Weights of a small transformer language model: MLP 512 SwiGLU, a variant of Adam for these matrices.
MLP neurons of a small language model. Each row is named by its layer, matrix (down: output weights) and neuron, and shows model dimensions 0-95. Each number is 128 + 32 x the weight over its row's rms, rounded and kept within 0 to 255. Numbers have three digits each. A neuron's up and down rows have the sign that makes its largest values positive.
A block is one neuron, or neurons of one layer that tend to fire together. After each block is what it responds to, as a language model described it from the Wikipedia text at the highest values.

L3.down489:122135132087109128103146179114120120094108088141107157110065148133094181129161126164135089153088074098145158079106163108141049134068135147108068052167155137168081126087124103136154094105094087067170114184108198161167123189131066113129110103137161163141126069111110134156169104142102130119
Responds to: Finite auxiliary or copular verbs right after a clause's subject, often a relative pronoun or long noun phrase, such as is, will, had, are, can, and occasionally remain.

L4.down4:138167143078058168168113140130176101128115092173135111173140121109167130165123132130115114135116087142187114127156123164099136165135086091131045129130178152179171147111092149089118107180113149091098166116116147117085151092131132124111146133152130125140130086134160148138110136099097201207
L4.down38:122115182113098107140153128098126108099177114078140132106139067110184181141190162099144152178052072108165159088121160121188152137114066151078099156056116164137132195137101149119108107151078091152123105107090108149155146177164146137151084133133156153145178052120129082142152120065075159154
L4.down43:143145125208161132148100082144168154098107111120101085104146143136099137130125123140091141159154131111097133110116096131150175152131159131132115111155110146106110064086172131154085134121134197087176128101117197152120166125114151091156130101142111168103132172106091142106110138090112140081
L4.down65:159100137142101138185112153093135077113154119142144152136118131080069161065159224210104145124142165172141182194128124168104126147111085189128208119082121086152143169202131098129119178114148175141156169114112141084088104135147146110122126156160091107155138163172139130151080102116107093144
L4.down79:091167199162179130061132160142150144155114194194144160130145117147144115179107140146124195128119136154129080106123085138138106148096168101152097127102112141160156221156154091122144082115143151169170124097111144119142118115187110156136128086073194133137081116124158185185089149157136108156
L4.down91:180127112144121156190141135161128143131114089137090134135145096139133114093114150124130105132151092112152108111115078160163121106143154084131098162148114128123176046133136190140149121135085149136112105102128122131144125101124135120091165148172136121143090138153154095178076121122172255191
L4.down105:105144114140128043158110217117051153113117199121110141126134159096092106131219169125175106155120146164103132153118121126087067131178105113063111133147100160095150149142150121113127069113133169129201165095157153107101089160113115141163163129141142114081154102148129127104092154118145120114
L4.down108:115123101093119107090159123132117176131154152184091168187167125099142122172137119160206159130072151125125150168125122136173179137125164161157218090119095154134121146150109155105091114163114171150187162090166100125149146169107124155089094128131097115083137127161137117096103163102132093204
L4.down127:157066214160137110115176219074094104098064125086140120170157130113129103160166129152151106120125176055105111099106147090133125130163173130149152131191111158138140104159121152148115154046089090149146152097156125124130158108098122137186183064140100146057210125170128155135152172173119133115
L4.down144:163058217151150092125182190066102096104087105098152127160149138092114119149164141152160098111122177055090111087092142082150106127176181147144147137181093138133135101176126148133111132057091105161141160104159126134127161089103118143163164073156124148049228124177137168133152154172121118133
L4.down225:113083169139101123128153218128103046130087095081126096174148146100054135133151110183144101111151178110078091103092152095128100132149146171119157142169144127083117143146121116129075134110043148137127202107134122118151127154109107104165150068119103131072197133127162107155159195148091095135
L4.down384:114101118158139148123139144136159083126119137116196081138155179145017044123174157122136133157116088125154124136133107069170093123153153151050130129126102108147135149100140091141134147128113120183104130170165149136197118154140123090120119126160184065148171108154069108118124135136147136096
L4.down402:137180189125108181112193047159163098159106085066138101123110149154121188148184141186090160161126204045110094125089177106134078117114112170153154097129081101138080159061111112089123139117182071143063122121194129172118148106065104180115138158167133128110101140132112130103110113129121137103
L4.down448:109075228146159108148136114050125087165084175150055118101168125083049118102162127133096109096091141161084160142091116146146110132131167120100140095119094106135174087155173142152128133093087148244099180089171131130123130105058111113094119173168107100102179127168146160144161170142173110106
L4.down474:088131130165169160123128155121098106081065138174116128144134108111131105167181098142126094143151145085091138094161144137141179172118138090106100149081142157066099134093098101119135145054179177083130090098120183116146164118139138110151141160107131120078099186148108148111142162110080195050
L4.down490:148106183125175122133078119089139127172092156111102104079189124097142194138155132091085162101104159132113146138117106155159113120170149137183112128096043122146202094126145146147090106107175120219154182117175131107131109116092163102089112166210125119092205144207119160118153138089094142136
Responds to: Mainly the opening = of a new article title after an infobox or list ends (= Norbert Mao =); also a mid-word s in names (Lesley, Penske) and possessive 's.

L3.down197:139114183178192096113131152145135155144092122098134093181128098092089129148152164153165107101123171082081141080085095158157134144166141150143114107203038189131079093107140139119100122029102142164162174117145109145126177128095086131146127103123141128075188116128123118090137177171119102092
Responds to: Opening = of a new article title after an infobox or list, plus range dashes and slashes joining numbers, as in 1994–95, 9/11, hp/lbft.

L4.down9:127053108151098118122110158193072149186166089100161134151099145157134110147132157140108169141121134135136164086137136107147121162071119174183079134087120135151082174167136052142152137108128097142167131124082152131127075117130071138097142079096115141163116112109108168141144136179129155214
L4.down22:111119137142105153112076109058094095093116100103152089130155104145150127137156038157079157138072167104099094109142130167107138071128038077117107138134133111074124099081110111121169140128138165137085114160126120157140145066116149117095143179148134088118195074124177093096175154132100171081
L4.down66:129131180126093078104146181108142163078098152140102111076066213179153171095115121167140125100120050128100157083172152112167068127130161083079095160120168143119079167102115108112146137126110104149186145123141134157135101176124082139129106056166124135127106084175153165143101168114090122160
L4.down161:126117141172147177121177088153127132155145165148166187121112161062175133055124189151165102185084145080187129074137078106132114140154102104101111205132085137131134106132126092159136097111155128138131124141075155167099119136151093131115122124132099140101175142140150106153134107127202192134
L4.down175:107088125130191138089125086185082113162179148127157144119097075109098177104117196109103134082126074199149126123130137121148144167128134075053165128066119118112132143083147105152128117125145157140134103147101123155091160141095103091149145131118103152109099155148157140115135102126122082165
L4.down199:167090134136144154157194137162090074161121096110160184111105123081146112099195139099086119129114118137120152133142127146142074116086156143114187131100105120185147105088174209172099116133101083151183164108099130093104038129137159101112094159115126100139157132097104119096186108127087105110
L4.down244:098093150190072109125164085142170163146127133100110199138075154123057081169116112164115129116132116110129135124159151121156136117122149078155118097105101153114144171074116077162182145128080142153137168083137153115104165146168169108113140117098148112160082116160160123108087149124184167161
L4.down247:191101128146152111166199140164082112163109086126147150116117068093164119151124134142151159154125139151133215128087165136139132103178114094124232164106144144156126124119053185146137138146111134170156149120132142144190081138110157184113126156132072145162139166103101162142129121143136128152
L4.down248:105147149084133130121145110116171129110200102101166098117107121107132157219112142092091189125106068134132142065148177107165088065115080157151140177112103055091134131132100129120108087132169201169136132136138078106164141112156175147073139107078144174084104144132127124144126095117055144068
L4.down297:107117090136159082108141160144124132135131148120179060132158220079076109149179129136130165108151162095143148088105119149106151143142126050159115177099093129125144112098110150160178137136103132104124109092141113140127138155156103149164162088163124158124117142140138153088116132132129210132
L4.down308:150102149118129151086095109095105142174160165122157151164132086144115143062116148145062151128073096099085097129056161146051080188101077160144140072093176117107086101204151099083134134161151141148127118174145135149139123125156182127141119119119076143144152064063147088165130090185139090148
L4.down368:173137112068067128170154171103147142116146147187149107130130181148151134092103076083109063162118133085059123111141143142151094142116116146167094149160124130166122090137136134131133120127141183183155128069151121122097146096101151150111175209156107080182106090104124167202119136168129147150
L4.down469:141118121118097119091122116118181203060078137138109184093103081125157138098120096074137105118163164098131086122119133188093096112073099126185067155123110096058120104094157127091206130096112071081138114140162079117106128168146120082114126077105138070159080152109131162108180106115153186109
L4.down479:128106135145171113123115078159047137100064072096161118138160166114152130092170145161109119122102070152147145145117149119153176138176145106121153166146134188160139077070115136140142173152144181110138166122175127147121177142080113128102112152155138082137085066088150124126106079175079111084
L4.down486:184124187144174095117098061178095099088144119117138098142141177118098150100163156133094128158125162193096110111095124042132120182093149122110110187092117202144112173161153139186183076107121158130110120136082144179154173143124148139109165083100129143133093075105146122173092103139097112057
L4.down493:124083127157064086099180175162121125132141100159148137084093166178139074162155085125161132115101070114096163131088205141135100127087135123127143141080144159143109101125085156116185158138134077149143149128110141157109117095107114148106150145122064131150094099136113169196132089136098128082
Responds to: Words that open a noun phrase, especially the adjective personal ("personal life"), plus human, natural, this, one, and be/been after to or has.

L2.down42:089068148116174121111091097131152147136115131114121074119074155110115118126084163129132123166043201065139101139129151184188122087110151069140149153178125077130135126148108087109097136048161126153160201145130065132126140121069138072128150149134106091141130119151176101070124140125157170118
L2.down218:126125105110125047166152142086128100098110087089145147099188149088108127098125102131118104122135149147098197085103168135144132199044134118149069073183115107111118130066077116117181108157145129090113212170125105110167140143139083103124100126174170118108117133065074118150134099098137108031
L2.down442:124168124122161039076128147093100130111099123052123153138118149077143122189149110160124136117103117086125156122097106168098123158062138161113102122172082108172145137099107090108209134128143068070174157108167148131164153167112101140178138116123157161120128102099086127157140127164135139028
L2.down447:098172165091150154103133134095111118140130121144123155127102175197148142180103186042086130141106146087142118112057060109158107081163116107093153143113113103109131150193132085132164137143160077094076125115160128135103160120092113121147089114145153150154181146066103169164113160151090084109
Responds to: Opening tokens of a word or noun phrase: the article an before a noun, capitalized first pieces like Em- (Emery, Emporia), and title words such as Executive, Premier, Memorial.

L4.down12:178139084185131135126154172111125110151150133182144079142128138119168099108180159103163127141191153085162125161119104104117160155104121091172215187159068130135159119104137115137112137140140123156166126097144086138155182095183133128160090118152101102144121155138115155085091133096044165082
L4.down50:222077113073163128128163159129112127104140153103143148127058124119128149113105097122166093138121097075083182096114101149124145143098129095108212115115112050134117131187159083144128168199058129134129144117136089053143127075097125109141142108138117196136099134135159153107184144103099207173
L4.down88:048109154078122058083095107111098121154118120143097135114120100135095148150134130157124169112100099051114113132138105086113088172123091139082129102144087168119111146112075076101223142126137093081090161140112135182119136133127110134145095165131161165107063142107138147169085105127113199098
L4.down122:120068136188144140163156074113123100067185152138091077158096115063099163104109142141097173161173162106076129121065122148146123106105145136124160110153139108071161123104130154094145100134137101180125159145091161142145199107193138144199124188119142131102091154110138161158072122133103137072
L4.down139:117136133180167141122182087095172170122137151080150154055090132204208146130172152145161092126137149081147145132124162128116124087136179138102116160113121158125106103082071098132155137171097115156120094140197146155104127163129128106106105178181159126106135139137188044157140079133079163190
L4.down142:013087119166097107143149092138085121139114135099138107125105076156165109140124076183145127081081116086094125100072124085152104147094153110084167117131123110130094159097104098114201107144119096138083149112101111175110159171119152115106120126149076214126098143137146159094133153088141141132
L4.down150:086146194071065139171200138173185151119166092102154172111098147087079107120111109124092104119145159109157105144136156145115040134121114161104123080107116124186200123099115149159143110166098115172107118108154090114126155115152116148111102187152088072138112137137110126143099122122128153127
L4.down170:124117085138081147098111133083115105163172109100126131126104115116113096152166077145161043135112114160102179179115185157142142126114159171113078108106085169144149121145116081096158163129131053157164097098135105104107170147110155136091057114106108079145113161080133198108128112147138041128
L4.down197:115120111131139075178167128158157052161132110065134162146108127049075115156077135106136143120118111129079098136136174123144140115107171160129159142106176169092091169112171075139193194129100150116013127100132178107145117132150167181127153123093120077127112150121116152145104073148063127083
L4.down215:006120167158187075174062116124171108123123146114161145064160163112141105124137062108150167125119109099147075074121116113087099145143096106113136169152142136109096109108128156125218124151098106089087141165119127180141177133134144131127149192165135178082128143167134135127073112106167176112
L4.down224:102109115087131153114109151053192055159148144124160122172176167154159094120152108116131120142194141060096131124147190154152154116130067102111126135130146077159100126162145102176131132118186093152159068138161118130125176154105114145129134147148173141128106159149092111100108179071155165093
L4.down330:161086091141119128121135101161090087137188135128149142140088174136112131144193175123087146074137086163157107099151130074124236115146083120139103166068055129175108089098090121124086167118089157074113080106113072100083122123109049121130135133142121113149115105106138175088092147154131120082
L4.down392:044112138213129115124205127098121124131119109128133138101096109109138153149142128157188115138149111073134134111121099108103112174144179164145160186174126130106085153110152089195116175089105080128158118151077187159158144140122116106087154120121165146176112125096158118147126129131146180144
L4.down419:101112126134136089060142114115134099148176139072156140092097151195062104153167159152087163131105106135080111128107181094123100141072110132094097120144123156150095132112067129129148073098184059162144145128091141112114100152122088163123131098145144186180125119149134131168119100124137167095
L4.down454:029120160171110031115123149142133125138079067113158105085136173127105099185162084152145162096127130089130100109106129120116048141117111083097092149126076152105116103099122104137199127183077113105092150141088161177140214141140138148104140159190124149115096123168146150100095151118121127120
L4.down456:153063150162124128100135175162133138129130132147062037079122149153092132148120127084146127146163082204148152164163173127134120083064082128159093154086144112156151106181116224145091121120123067158170116098118111121167120137099151095111166131156103240083096069123145137118109156154124100167
Responds to: Possessive words before a noun, mainly its, his, their, her after a preposition (in its opening weekend), plus possessive 's and New/United in place names.

L3.down308:128099142077095162136165131098183143139098152119193147077104127157141107078137148106076125070148140144143130141165139056143113098076144146106154206082101166138097119158075164151099113128127098188058122159098163137102150086126133166097104099109141062143144156128144101053107113137122115112
Responds to: Digits inside numbers in stats tables, especially after a decimal point before %, as in 42.0%; also capital B starting a paragraph ("By 1985") and " f" in fish.

L2.down48:104129151088052124152145157168110107113136161208163152125134117158064144156125100128166158104178058147149046149138116068130080160120182154152121079141110099099086138120088142181070120086126076119143090118091115174151140148118083131153077150164092144109122078128109153136164126166112195073
L2.down141:162152105159114138090174150106125162169109144160143083158097135104096120174129181164148153178182110119151159158081082106168121122107187123182096073123114145131156074173111149128137147127096097140164141145122119101196154154031132093187140084138137133095125142125092132125109131142104255064
L2.down188:084085157077090193147140158135100164112137090151211111054112122147098133190143101114157143168118148132148110104089137114102074100088090152093161144129103097079095114121133122138103157089201079132119105104176193164152097175088077113148118166154165069126170134117080175158065162128106152095
L2.down425:086100093114109058128198109169100096096207213120136104153092112098090076149093132150127125129209071129113108148153113119132088175088175074128086125158117129119139126111057181150176079081138117141121130136106101119152124130105106106136114118142127107146132127131139143189084113142142145133
Responds to: Capitalized first word pieces of split proper nouns, mostly names and places in lists or tables, such as Ti(cotin), Ru(blev), Ba(colod).

L4.down10:114153052144070116198125146116130100140115102164185112154133091160174151193080195091219118104197124108107114134116102115107145111108187083131164115157131105099068070085171150136129078061101133160086107123132139124107138153135151107067147127114103113113101183148140126123153144099081186149
L4.down68:104129137092182057114153127249124172194169078122192120133133114090101142118144127102101144085079095139185151133128178126139154176159160103101104140057090135177083150052088151140150117073170130130162135116110139109101131141093131119136124151143152135163135152179161141122126125136102108092
L4.down102:086111122109106125170172114075144131126155150069164118047094167153112115083089124074134167168171164131161134142138176126113091130068100120193122088139088190116144128129148133072123117119184134123114115134135156135161086074102082163158112129115107142103107150097116069083101094129155132148
L4.down116:119106149178072093166157109094135173147127151111129064086137122124117128122127134119105200117107150152104116166136165081133208149124154130124095155110094113089112128142091148130146141138136091102145141129122149082097143070147156116088094132145076122156140110188229098089162128047112152142
L4.down119:172150113123158097134136118172168137180177107157172105178109112067151130145132152153176181115128146145099135091114141152141111091130181078075078144089131099204101120076158103191136131126126149113123110092128147166125135102141111128066110153173139109150116144188150141056132109135072172126
L4.down137:094173132128148094142156180231128181161147082201142187150073127105125178132115172122148122123076140129172124130101099118070164111133134116117151114077138079197047120047137133177159107116125156091145080113127168116128124109091117088123138193148165151116113129141165123127148108119148160061
L4.down218:106169150135114090124101097067118070096184116134135111072203112082100134128084085125127130150103124181095186108135119161059195132107163185149106098145149123152079142165157116166126127139119124146151115118071175167119091112150089121044125181057098185162074168105125136115136136163124119135
L4.down243:108127130153145129172116126085153131125173104154120117134122111127175098187100187040148156094139051151131203109113174093159113087114190088093134127084170154150066131168163163171144146116158111129192113118097109164117109149116115119087151154155111089186107131125150096133134105116089188143
L4.down304:082148143113122113113110134166165165177136117113200119065136149084091140139080156151084141046067133142122106121058123149118144148089124111144116099132096124143072175092119090146122133108129084144167096154124119129112168096150128118153114160186139112123183159146141142096097182142146081101
L4.down315:191118128096189091108096091105153135167153161135160155156139175113058129123149115165179097111178133173125127105146101055162179135157137115135115183065106087173139131150069180138110134113169179103168123132159104148155109060180111153076090080150161209161108131197180179105175185145122132072
L4.down404:115124158122131133087184087165111131124172116128146129155118088156160160176085098096106115188108107118167214162091111156159178122108149112170112131100097137113050115097094170158091031057166182122127095124094157148106125132099130112129111186142150142178159082065175096102085112165099127081
L4.down409:145146155141090197180115096130169153130144091098139127131146094083110087140080157087168131107097122131130092149113119119161125078093120101109133131154150087128081111103135122127165067122063135119118130137142188189103153090074162081128152184140163107152090147109138117168132076131093169192
L4.down415:153120153112155098137156157156150149210119125141135128154014103091179137120113116124156113143132146150184124170101086129096100093149111072133083135042107097201123095050181160146082112125132114173153143158124132140108118187113138150150131106170113108113131121189111132104134122118059141119
L4.down462:139082129163123148142156191164145161156119078144161141070137150133079158218156183107115163145174143131140074111072113140114100132198160079109157147101130133190125107076150113148109101116133077179133155111200156151098139214079150084128148119179161112148154127188094078173129179146067147130
L4.down485:162171135131107116129177123191122151127142118178123148175147127073175115103124172159139143133161108131161117099123106084159181110109186098142133158103094110116047090023126114162088098097154120127140106122124167180080147113137155066106163177113148141161104148162194088081133102124080147062
L4.down501:082148111152093138166093056073128102124154133133154149152130118104123157213129185113193159065095141146125153105122122136116065108181153158091158090109171156163051150215123104139118138095119137163156115165156105144052087114119112123074153083136127073127102156100103121109159167138109091162
Responds to: Non-first digits within multi-digit numbers, mostly right after a decimal point, in percentages, election tables and statistics, e.g. 36.3'1'%, 47.'1', 8:'0'0.

L4.down33:117138189083119142119170174103205125101062088098143090171094093164118135170088108066141065124128107124180107131183145165234082099123111110136108096126128155104141136148109173155106120101083097100087133171136114097210132112149146121084135082158117154123148174113113145157152152118158131086
L4.down39:134131167130134129167165162099092152080085186121145074160099110133088196148074131079122158142152134094123165074117156101122144106101179207119163201080141162143079134166155123114083130088161133119133141158133185137121114124115110180086128145108123087178066069117061093194110120161087088104
L4.down52:097168139113114113109138127150126154115060092116088139095081101140150129125080130114120087066101163131122106117172149145086130170150116109102097150103143157188162153135138147112125143171074146136160112145159139071106103178113163109146139081122126057125160144189171179139176123146113172172
L4.down78:099169162143128087154166183149110142206141160097151062117130165103102106190137161123135154116158135161171109134090121100159233178114124109114100144130114155186153118184074107092071050087191173103126091121145162079127109124090149136140188145098112107078124101145084134110166095117132144124
L4.down93:136111120185162101159176094111150148098195125092164089188096074136084111148037181137103092118134076106145099135131159126118148159090185110094108105084163133140152147109101070126138139172131159068109065127125164050166130055071172119092151118128125145208112100145136056202057109122132138154
L4.down226:127124231208182122168129111178197134131109133108105114132141176101150132143123137110134114090023117143106165111121105107177105132116078103202146128122098138144086136141134102198132138132146075114146166121107136113146098133075181123151145146130148112070123106094158127144172099092173197158
L4.down254:093112077103099137167143106107116082097093154139126156108175198146058092144134107142104113129142100059115097140116101143119115157147078189088198141153157110120168135139146115109172119121119163173134129133177086187124099146130099137134101130110106177088154099143165111155085125147155095106
L4.down265:096158108127127101199150140127063179107083095113113154133053157123140179113187105101183096175113117121141126145135108131136117117122162131110128154167119159033128108053155154111133107113109149051102131188145172107150133095134103113141152129110089135115160156127128133131162153070131195099
L4.down319:133161077178104166149165150072157129090069125094174131062096170136130156131091184063201120112154092118157140138095160125150118097097178101118125153079136145086149118118171149138133089050118119123141104174138112152085150142087133125153168114115087168141144136108069132160134105096102181126
L4.down320:110072139071093126142208121198100145155151129112181116071087118072091137160141145132069126104188160147099111154114146119127129231151170120163135145140077112156118115114128103115158070108065061105119134093136137174080133180123113123155113122092161109117102146155135132160082129108164142137
L4.down373:161110132124134183150213120125139162152103167138113094181110109131146134060114117151121132161166106113154118059112127099194128176154144053126129191113093102084172041060143144133115118101067098107147137144094120147133170096081164091166173143180133130108174109164145084156105121117082184145
L4.down387:096081155132082145137134172146106144131163099069111166109153067105147123172141101096120146126102121112106172170118146120108135132101127102121219142126062142097123140107103119125111143066119108139140161158141143126141117109143153094123157195127143202114135184087107179164124081146145130102
L4.down416:137157165159097127228146116121155151147107133093097125115123121108085169069127080123158123154132102151131138135126095131148136094146150107068113158151106124078131108064151128101117114162102175110083166228161142179190130089097138088064081130126151144142167189142169093097149168081134157125
L4.down418:074119098029153137092149073137182092119124192111093140148154182178099108043110136100149146170179151096123115142127104166143154144157125114085105082127111143106096086108118107146142131147129165064168072105125154142072139154126027110075152126083155115191131156153145132116114171157169160102
L4.down435:077117125113179170166130188122150141120099121106093123069170143045123115161070126153154157145113202089147166088088117127149170116090159155146167131174119135120094097065180181150120105137106097115112144148111136138094094097101101109131138173175114068130185173117112134126134168091076171112
L4.down489:117116075094150087138104057138131147163178139143113127084173130124116163121128065163119147120071151140101162209085153151105142156128110129155113138029154156141140141155061146098178128104129124158167101132138091048106087186177121182157084082075077123159137164116156145122141160155145109081
Responds to: Fires on the middle piece of a word split into several tokens, mostly the third digit of years like 2011 and 1979 or U17/U19, plus name syllables like Na-go-ya, Sa-vo-ie, He-ro-es.

L3.down228:126080139162088133096124129102115121085134131155127171186125179094113089123133121099125122051158117094145109147064102133148095141138126136101109121122115125071161128124101170099164143138151122144122147150049125163135154119134092140079094183079146120136092142136093113103144091095057201079
Responds to: Three groups: possessive pronouns (his, their, her), first words of multiword names or parties (United, New, Democratic), and do/did before not.

L2.down47:118097147159080068110133140109112122158101099092113146105121166130071123153191159141130102074104120149170196140096125184124160097150183148123086165120092100101165107139124089142145117162053213072143136108059195162075159157112155085144091157105172105097118141122103127159153128153159134071
L2.down58:127105099189172158155131096111116144064067105192060111104095151137151116142120171111125153146123249101155109164106080188166122093132147115155116132132107074114151134175122153155112118157132178108155125105124126150120116121114121131102104146119084170125084077121147113148114069113122114107
L2.down309:133057151169141162140181122131085123099099098124071133153125148125135112073174161076089132146141173166140151137126136120161105101120130102167091138099086140076135111121136117174106051103122180098130167102137137108149099099139144099115190124105136161160120087162133135102141117078150100110
L2.down374:149107106161109153140119136120109145082107113152154118140132100112156164139075129052155144109123125159155164111156077182207191109153165131094133162109130110060154091145177119179086114107137111074117104123116156065123158085130120114143124108104097146110115134136149159111129161054114148127
Responds to: The letter "s" as a word piece, either a plural ending or mid-word in names (Dances, lands, Israeli, Lisburn, Saskatoon); weaker on conjunctions like because and since.

L3.down172:110114154139122046139145152210100158158092084092092150096115142139134130121155095042142116135130076175106180126135111124119154112117108102137124138158101179147115088019171119167145120118102084090112123147139147175124127150188116104061051148122128146127129139082147100128129078150103162138
Responds to: Second or third digit of years (1, 9 in 1984, 2015) in tables and lists, plus "born" opening parenthetical biography dates.

L3.down200:100159099096119090155088149105091146155119160111115153145127106077146120124078157189189191127119139101109110087083100150140087142176088135159110164208123166097113133138132138119150169080074072090131107131121191212163179091048145131128148118178157154091109114100139139132074146126142146152
Responds to: Short capitalized two-letter pieces opening a longer proper name split into subwords, e.g. So(phia), Na(votas), Al(bion), La(fayette).

L4.down3:115138102098121086096162099057074176160195145176132095109123084092087139172133112165172152166162080139157137134149090194149162151166093098125108126109122126111135132154059128143109096133117149057123130111146103061125138074111165085139079155103148100112156117112136195078104179080065137126
L4.down101:064143154142176116132167090123124106113098216124148091128082120119108147101084118092167139132173114036182174109147119155146168138087117146112125111114110171113047100084136083071070150090175103106117097215077150131159171120054053125118153108142132156162142101162133114096129129110131121145
L4.down128:184085150147117094080158096086132179165150090155134055140172105101145152090139129116213219114137107119121157115174152136180233182096117112181136165143109092195140111128116126112170142148101143152130168092128096104148095104090122104135119153166147074122081083111072149140113143125109172076
L4.down152:139191132093090156115109108054099108146107111074158128058145175096150138133162154186067146123105128147134086093080113080119145089114142159105123149094129098149040202145106078115151111102113148150125105112111148203170151133110083158092094143108159164083111113102075124076137148108109153126
L4.down178:136100120159154122087177133124140152153113140107102077154113145123102146121151120128137086107126118158122130086101133052233144098118098146153166122129084160177156097109155128099113106093151122115107140149087145128165168113100162123149174099143160151101070139153129080100110138103121180144
L4.down208:132099123115124123189111160145129170139183096138139148125087134166165117147165146112122122085112121141159149117150131083109104092123098081148164200136127114148107137144124114107111100088120203132119106125101133139097074102173190131082193136103114126122128146150159142143145158079110050151
L4.down238:114098142107146140082125173125115185132074096131101141136121152099092103080111116129125134120179111116146066208108153081120174100160152097113122137182097148136165084155143138150132146140150121104122163147171108087089118140110142071181119085131155116130160138145092171167203085154091135124
L4.down259:139155082135125163113101191043125072149113176101164120084140117104132097086163113129123124120154148124104158141154127143099091134142081092117142131108148117060044116100139070114103139123128087088119084116193143142066078182145116172179105116140093123130147100145058084100123155122145096120
L4.down261:082112165136095119115138087139129128079143057079095137139151044094137116166122121165129121158135143126139136187076108124082131111091081164083065126181107181152116152075104116170176127145092177126098119154054128141155149155169174198068090173143099134083070161127179163091153133132112169132
L4.down313:179130118140093160155101102181123124185165166171108106120127109118148115165176136119084132155116115178136155123118160060148115122037102120110137108082147118127153109123105174079151110126128171146095089141104167101081155117096152134208161168134110155092151116134135095101132162120094160135
L4.down365:122134146128083107162150138222144127177121165112126129103097145135134130165149098131078126135052118135135134096133109126148134102169092105095110142078186163131072159005115199171082133134136091160097157113113080138127077162160179164135145137143100083102138135153080124133120123087108160158
L4.down399:115143128125089201112131123131096067183128185060137130151098065132148142147134124154149116111123119119106148115056096164157168175138084075109102105119137109143132122164118137073090106142123162160209155095122141087181157157099130093113169079118098111170093132079124079110088092183104115108
L4.down405:175124115130140083110117159120092123175101164098093057158103090100162101090128105148143115170093077093145138065162115097094156144107145055150152144100158108098132139115164127144081155088142153094186167110148132127176115153090115200101161145119124093163138146152124172102082130058051216095
L4.down453:087158160125100130105191088105135129144123225163156147144149131133169136111115105124158204097180080090145111161155179157124137142109070160106118145137140135171069121120150094082155122120122137075128152114146094068122126065067110127090122162113114082123140088184110149090103193113104203118
L4.down477:161140154148113173108176089099154115167130132126130109138096094075159140163121156183145167169180111105137140133087123183196158116115083101203094189096138117129112118103092098121090097099140124050125066163112084099121168150156112154090089077090114173093152179140165165076100173127121158089
L4.down508:113134094106158106156110096066193186090116071124190187140122135157099135134122123108149157170111047145113092126132218148110140170137138106107132128114115142132128124145097152150122143108145143135166126158167108145061155192157116100084150180241092128141131154141136110145106115131109163038
Responds to: First word-piece of a multi-token proper name, such as Al-Yawar, Las Animas, Amtrak, Lube, plus partial bytes of Romanian or Japanese letters.

L2.down52:170125179141119114130141138146162090096135145107134210133148169078083094125144128065075130096164112067154146115098131123154051115194145115119127156151158142082087141116113130090138100151105123107132103131063132157170202070171169152145107123162137148098140105132086119066129149163102117111
L2.down65:112153132125138111120139180066093111098176178136139122109113149124042136074134064137130149120166175090159139117063134110116102189164151119127138140193118070165119112122149127088060090109075137114116070179128113144166172127149144158167085110094132123106122152168127118190153152129119209121
L2.down160:123187126038118163140088131084119109143166165081140071167156168096134111072120161153107110129145124089094164132195161178109162128143116136118101126093135132101117097129150110134151159115138049049102085125133132126117142059078136085157123109165168132091132100133100082125117124073136085100
L2.down204:169116189143092131152189128103109095107187102165126151113094143118093152097096120142154168144157101072166104120124155134141083097180141080097150138132117077083124093136157096052180118138117104112118163104116149167124202133128146131152147138099133140159107120129144141074142142173092185131
Responds to: Possessive determiners before a noun phrase, such as his, its, their; most strongly the word-initial prefix anti- in anti-reflective, antiwar, antique.